Weights of a small transformer language model: width 512, normalized queries and keys.
MLP neurons of a small language model. Each row is named by its layer, matrix (up: input weights; down: output weights) and neuron, and shows model dimensions 272-367. Each number is 128 + 32 x the weight over its row's rms, rounded and kept within 0 to 255. Numbers have three digits each.
After each neuron's rows, "fires after" lists the tokens most often just before its 100 highest values on Wikipedia text that the model never trained on; "fires on" lists the tokens most often at its 100 highest values on Wikipedia text that the model never trained on. A number after a token or word is its count.

L11.up1131:074168096108159079161124203153098153147187090134103146170153178183117135147144114134179107110096124130075057102151166060117132187169077166155144161089164103089067146147090093128167076125184066105071143072112107157112144104140162099131114108164089078140082032091165144114082148057099083180
L11.down1131:088127131174124133125159136180120165148149063139173148124104096106170108128092141085166115159168115062171088116146095096032105195129095187106120108125103141157123154071140124133137169179089130121191093078134112146132091125121145121124153127157118109102111113094162134134134126088255113093
fires after: " " 68, "0" 5
fires on: "1" 32, "2" 10, "3" 9, "4" 7, "8" 6, " was" 6

L9.up940:115101116174121142079106099165094206078155109128171127174155116140155134171095110137140120115145125123150068145074095124125157133110164108122082176145132098124125128126133093140113124092098155119136127115143133104100079087180058123108163128124171105151157194175164141157147160066099114128
L9.down940:127103078167129125106139048140135136161169137178164114143092147088114135134147096161137158159140140150142118103128094127091123146138160121152164145121157149161114130130117145099109098081136141152164148094099150106142078120133118111100115157125193166109152121206104146156083151104072075109
fires after: "1" 52, " " 4
fires on: "9" 48, "1" 9, "at" 5, "." 5, "k" 4

L9.up1103:098145127119111111155167083201107092104127106106060090062127118115140167170135109126209077158108150135169081152082115155153126158138096112122153153103150140093067161124142157126088171159183121099096049144100163155189084054155113117101116143139122096107146122128180148158175151068123156148
L9.down1103:128098152139103131165181128119127106155105119180114124140137122111114139136090149170186123158087132120151098194163149122085150180099153128160118096164116152148100100088132133081196076077130145120127084082174131114133123153126133085056131115147168095174128160069080091082107143141131106206
fires after: "9" 54, "8" 32
fires on: "1" 29, "7" 15, "8" 12, "0" 8, "2" 6, "5" 5

L11.up12:120107136177106144146071106128136112107101113134129141102146148118164056100105158174142072051074111076144072091078181140116120141139127168128155113114145083121166155144154074123141133137117114100088137154113130115136183170114076135144049145088201159119133141108138184128166100091159139145
L11.down12:089121112175065056161159170133120129154105170097147089163123188054140128089130133119105151135119080109144179133129114128100165214107153136105125208110097152165126122173146052133149117127131156122167107159154097172056128181101079098095183140140133115128163135149138128134138108103206143138
fires after: " |" 29, " " 29, "1" 20, "-" 5, "0" 4
fires on: "1" 38, " " 35, "9" 21

L11.up1653:126063134148133148147117126122131110102126136182064085166212228126165111139162104130112109124124102092153119142095131230152135170041167088115144147136168119110065215089091130107130152077060078075109126168135142088131144108094159192134161196197145155150116116149177125097124129127158176189
L11.down1653:144117151118121132129125108090219125123143161187127136173145185124094158074156112171181168095097162199135141070091066153139112126144123102166136129064152100138129113138146126216159159134150084132193147156063137152116085071089153146061155200143146070185102114117151113100149113145063114125
fires after: " |" 60, "." 4
fires on: " " 66, " (" 14

L11.up1346:073141166074145203088150104087155160133130162147115126052150195111124145142128063105165100140117111157113139147143082098101143146099127124127124091127190071122136128150159155140162137139122170099160112203147115127133092068084123094110106108135141085132152159160116100175140158153132106102
L11.down1346:164142131144129168148130114114110144147136131171137116186160174177104106133099166119084105172170126053157119066114141171119152130107129110064171103162145117102100170103109120104121089157112093079103084146074102181102056164139106177114135088159095060125108135161103130108072160153077194114
fires after: " " 50, " |" 14, "1" 11, "2" 5, " $" 4
fires on: "2" 18, "3" 16, "1" 14, " Released" 13, "4" 8, " |" 6

L11.up1573:162133111088150133105137114082110145086139102140140105172133166164122142096155124091050200068154125166116151166139164107166111091119132040178076174100179137135134110148143100142114139097160070095132143084158125116142099165129168136099157145148139127168137130112200193142120099084083128151
L11.down1573:124084154082100179058067122164109151147115103194126136132041130094099127117197146133093163110135077124085112103180150139159125101120120143181073138141152116158118171065143120128154084078106166112220132115106110135173097200135112142110089103117114128161143125165166104135126148127053122091
fires after: " " 77, " a" 4
fires on: "2" 33, "4" 18, "3" 14, "5" 11, " three" 5, "6" 4

L9.up1556:181112099127147139095112141138168156049109157184144127122109135121168147180117135178121081134126173126167120125125129096133118136164082112111065137072168079092122141192090082172053121127076137165074078103187112164122069111129147077046100120093120163138087138148126085104118060105142122149
L9.down1556:127122103145168158086115145156142133092135122157105184176129081134169147141183146147127140127173034109117117126125101132099115128161088179128128116097109129111129094181095150075102122196203115161068124113132087148155089115071153153064137140168125128138118159138099122119102120146192183178
fires after: " " 35, " |" 12, " (" 10, "9" 9, "8" 4
fires on: "0" 43, "." 15, " " 8, " |" 5, "8" 5

L9.up860:106142087088112053137173164095171101119089116137154133087170137102128164131160132169115096122149095096107117140106188125139182087125119115120129121123128158131133118121146072092083108108086222055193148145155106173148150184102194095151142161111126145138146113118139112106161111138147190071
L9.down860:165176097106137068106102147090155139059089101152166148094110169121105195118140131140168149135134128100107115114138118089095122109132106128106090154082130105141174151149157105091088187154101197100160153176070096122082115164152140132110202089107142128124110064157093141073075112075056126070
fires after: "0" 58, "." 13, "," 10
fires on: "0" 76, "5" 11, "." 7, "," 6

L11.up1649:117150142084145083107153097142143105112097090114092155147129144157148182142107053134122146124117082131146106157166223156131181130142130143118155151157164144151106081111093168100111154115106170143168181098150110164110114167119152115119122073167116187116102098186115165122192135065141162087
L11.down1649:170153158135159115120143168103099145169099108135161140153073162085114169143097149144141123096175113123062165190136183118120075131089137145129075163119109101132129086136090124128092170097150133096104113160121110137137146158172160143140164124118081142168184113129098119145145098098000115098
fires after: "." 25, "0" 23, "," 18, ":" 9, "6" 5, "1" 5
fires on: "0" 59, "," 16, "3" 5, "4" 5, "2" 4

L11.up1647:070080070115119141137116080148144111157101128150098156117121098164118088138181133110125125052149144126068117108112140095178103125090075116171086097073137123118148160088121185142103106199182130113177086145097141102072120155179124133126131155110213115151091108140069131081143106120144051140
L11.down1647:140150123123102160199090119118138148141146156140118127094113160193090143183167127117093106133124148199136111123087181086108121141133122065135100114084142113137150139106094135165086155149125175119125077128161106095121116143167106138169137067110162090093103143146095164139118124147126065108
fires after: " United" 23, ".S" 14, " U" 12, " the" 9, " North" 4
fires on: " States" 23, "." 15, ".S" 13, " Carolina" 6, "'s" 5, " US" 4

L9.up1960:186105160095162107186139143159085114137150109125108155151130203096115154127150120141141082045106083113144101121130092103112179080059064109134192101100168117172105078160124078111121126118106165145138073163143171112136149137085180122144102187095175117111127144126170158098092149135079156161
L9.down1960:110115114089124223116079102164151212119094145144093118155119138148131083166147151114084101130106089059162128092144095091149132136140073156153166120118127122148164135158132122126158120177123157127156156198131089107143129135106141132128150138166109140187147121141126140108174102170123164089
fires after: " in" 24, " In" 19, "In" 14, "," 11
fires on: " " 78, " (" 7

L9.up1946:139147139131160163113137068123136143150105179168166112117123164095147154126175138137141194129092098121104144123137153150114159133082068148136087147110130112130100108166122110159142108125098173176179121087093120099106098140180087138132118111155135098056166152087130142166124163127115109157
L9.down1946:105070165113116133137084161127094128166162089146164088174111146139128131188217104149128099155080100061171159115123102133095125171086087123084108192102164127111123114122090078133126125105114061150157144156079130171135112135127152120105134155166152161185091081127085162092088125108060110120
fires after: "1" 26, " " 16, "|" 14, "9" 14, "–" 9, "0" 9
fires on: "9" 26, " " 18, "1" 16, "2" 14, "8" 10, "0" 6

L11.up1441:119110162107168128094127090126183130124170161118128146115100138143124116132191130123124077167102079122097182100125100147145095131158143116106086176112108120146151057144126126123114138186100116110180075159139126148114065043097164178093084146108123151126124139161091114073158121144051129101
L11.down1441:066168122095095125138179099072109136174138175067138148133119140156164148164099186128168071080157158130128110115126156117163170177113107101107125128166131102154105128104142151098102140093123142120055168131082100160102174159121127101169116164138086093105099149109120112172116162151019154169
fires after: "1" 43, "2" 28, " " 20
fires on: "9" 32, "0" 28, "2" 11, "3" 8, "-" 6, "8" 5

L11.up100:142122088160082102134168137175154148120131124188142118104131124139086131109099112092192116061078190154133154090148073139112123138127114200051159114195176161042096152103100110108143085100153113107090105165104081181131160059168113140175112124189159068113154087178093134093055206134123170142
L11.down100:152067087146115077056127125147135092138122162136091106156087174182075089149085156115141101081116101152133176127124141155124060146101105138152052058114147133139136208094087101123089107114137093123132108120142095134113129125149124181084103171157146072147155145129128128110072142119124163141
fires after: " " 79, "2" 8, "1" 4
fires on: "1" 36, "2" 24, "0" 17, "5" 7, "4" 5

L9.up683:137173146102109124100188164180204088108123136102118127112204137143087130143079117105109120092176125087106140100189179192139117116094130109089163141164140170174098067127120112153114166101160171171126129121105159161157145129154157081130124145163168113140144140163168123132199163107105100158
L9.down683:167102160070108157109143121091135122103166095129136121144149126115150156117133124117140098144111127149057180133110174155141109154090188136094078112073086122131146116137110157156113147074133158092112186116131153139168127118096122087104107155170134150159200173183046096140150106124000110150
fires after: " " 65, "0" 15, "," 9, " until" 4
fires on: "2" 71, "0" 24, " his" 4

L11.up1269:128153161105103170138137091159194032117091163155148133150138091146118173139143121158187155116080067141084151134092124116104091140154119139101108149098082118170158144152150105174074136120152182127147159158165125140146121129162166094109144125114150155135062167094189129037087116152153197127
L11.down1269:139126129189095110153093055132155087092119174102108111180127105152198144107081131116154104129140122118133124087173097054131153090176101188147064150179129145169098111137150133105125084129171199121101164150148043111109087109128152146151152117093072161125093177150149144092161136140238138113
fires after: "." 55, "0" 9, "1" 8, "6" 5, "5" 4
fires on: "0" 30, "6" 10, "8" 8, "1" 8, "9" 7, "4" 7

L11.up1021:134076157134136175119082134111186101173100150132097083034079114122202156137126140158113068145096141174132162165142133123133129085154078117095102148130137055156163111147133111185090098160211131158128108180124149173138097148036128137145081161130152109162110094130124099085122111157165163102
L11.down1021:143130112113145159127132113059170148165110107118153160114177150135107118120131154118188130104118124104154133118119147089159145049138136158150168090170199142096124174151065143137106158094178148144136132102072172131087109129144178136100140128083122152093123131135178160129069170129066089173
fires after: " " 60, "," 12, "1" 7, " (" 6, "4" 6
fires on: "7" 22, "9" 20, "5" 16, "6" 15, "8" 10, "4" 6

L11.up1173:087087114139123131061150058082095140184160072095152058117143149126100151200107056092132127162151072148102178134122058117099154130119152084124111160115123073161139119105111098128162118130184156082141111120118114125108118120096133076101157105134119119108124145149129097075181140167170080037
L11.down1173:113112171128119136117142138130133128118159133079107107073176114146118087088113140158165115192159098182132107147151117126111122214141170147074117149160148151135146134115142174161106166197163130122038098093103169080134100104110082241120205153091032136117142124176144205154141152123211179104
fires after: " " 85, " on" 5, " −" 4
fires on: "1" 58, "2" 32, " " 5, "3" 4

L9.up859:123133177110116136194106139147123180131126141160129158135120138184131121142163178125129084096111161168088142137115168106147130127145197119111153106199160129135108096132183140107128154147144164156145126180051124125138124123161149151159125130120135176170147082169159136126108162154000140126
L9.down859:143074107153123111169115145117115108091136126116143122129161138155144098133166128134140157108132129125166136174164165110156144120108178101129124132170148164085120120155152114112180094130128146100116143127118129123159108093116141119101154143110164098167105137177172151130124129103000116155
fires after: "0" 52, "9" 28
fires on: "0" 32, "1" 19, "9" 13, "7" 8, "8" 7, "6" 5

L9.up1423:095100111146131132123179042105177166154144134124193084106150145099096145100157076148085169131069138158118182174148147105126163052176064102089124158100127168112130118131149135173181137112100128101123146087186135114113082097144126171134141128150137147141084145128157138157117129153126087146
L9.down1423:110140085087133141134143101113121087096150105091113166114148140146119112146127174156165104148136106137117214151093148120098201112191091197127062154162153135148087109138198088155130098162133083077111190110085089137109142162132110105105114113126085109102064142121129147162158106149247153122
fires after: " " 48, "1" 9, " (" 6, "9" 4
fires on: "8" 16, "4" 10, "3" 10, "9" 9, "7" 7, "2" 7

L11.up86:114192149111116032125120136088107118123136127177152140148126083166120128078117119080132119058121100043164093107124131105106196092178117108095111117162112180131174130139083207099174089105107130158148066129162116125147113165120131147130190058177140159151146093157133173127136184100124154157
L11.down86:122103153096160119119140167106099173147172116112152124144136074127080166122101124153103092089134161174187100077128088151136146114159090144085132158194120138144105093125102132053119142143144126138053090120132142113152116062142132112097090064122120132126131119211172175113164155184164086149
fires after: "0" 13, "3" 13, "2" 13, "5" 13, "1" 9, "\n" 8
fires on: "0" 13, "|" 12, "4" 11, "7" 10, "6" 10

L11.up215:108071104089098118118110125080169137105126119130059164074119073161092146122162133164125128141106108090115069194095110138162124170105125113152121178096103122069109113119192160153143144123149117147152131142161209194133144127127114131130103112153080094094101157090111079119109117151098093137
L11.down215:136130128156070157121134125093136120137098161137151211124123144122145062139121143092138120114110108105158114139083123120147070124200107150131092132154106154126140141187108159105105127108172157089200102057183128193103157138156110135154121089139193107182158131153129164135107170173076145149
fires after: " " 47, "4" 7, "2" 7, "1" 5, "0" 4
fires on: "2" 39, "0" 14, "3" 7, "8" 5, "1" 5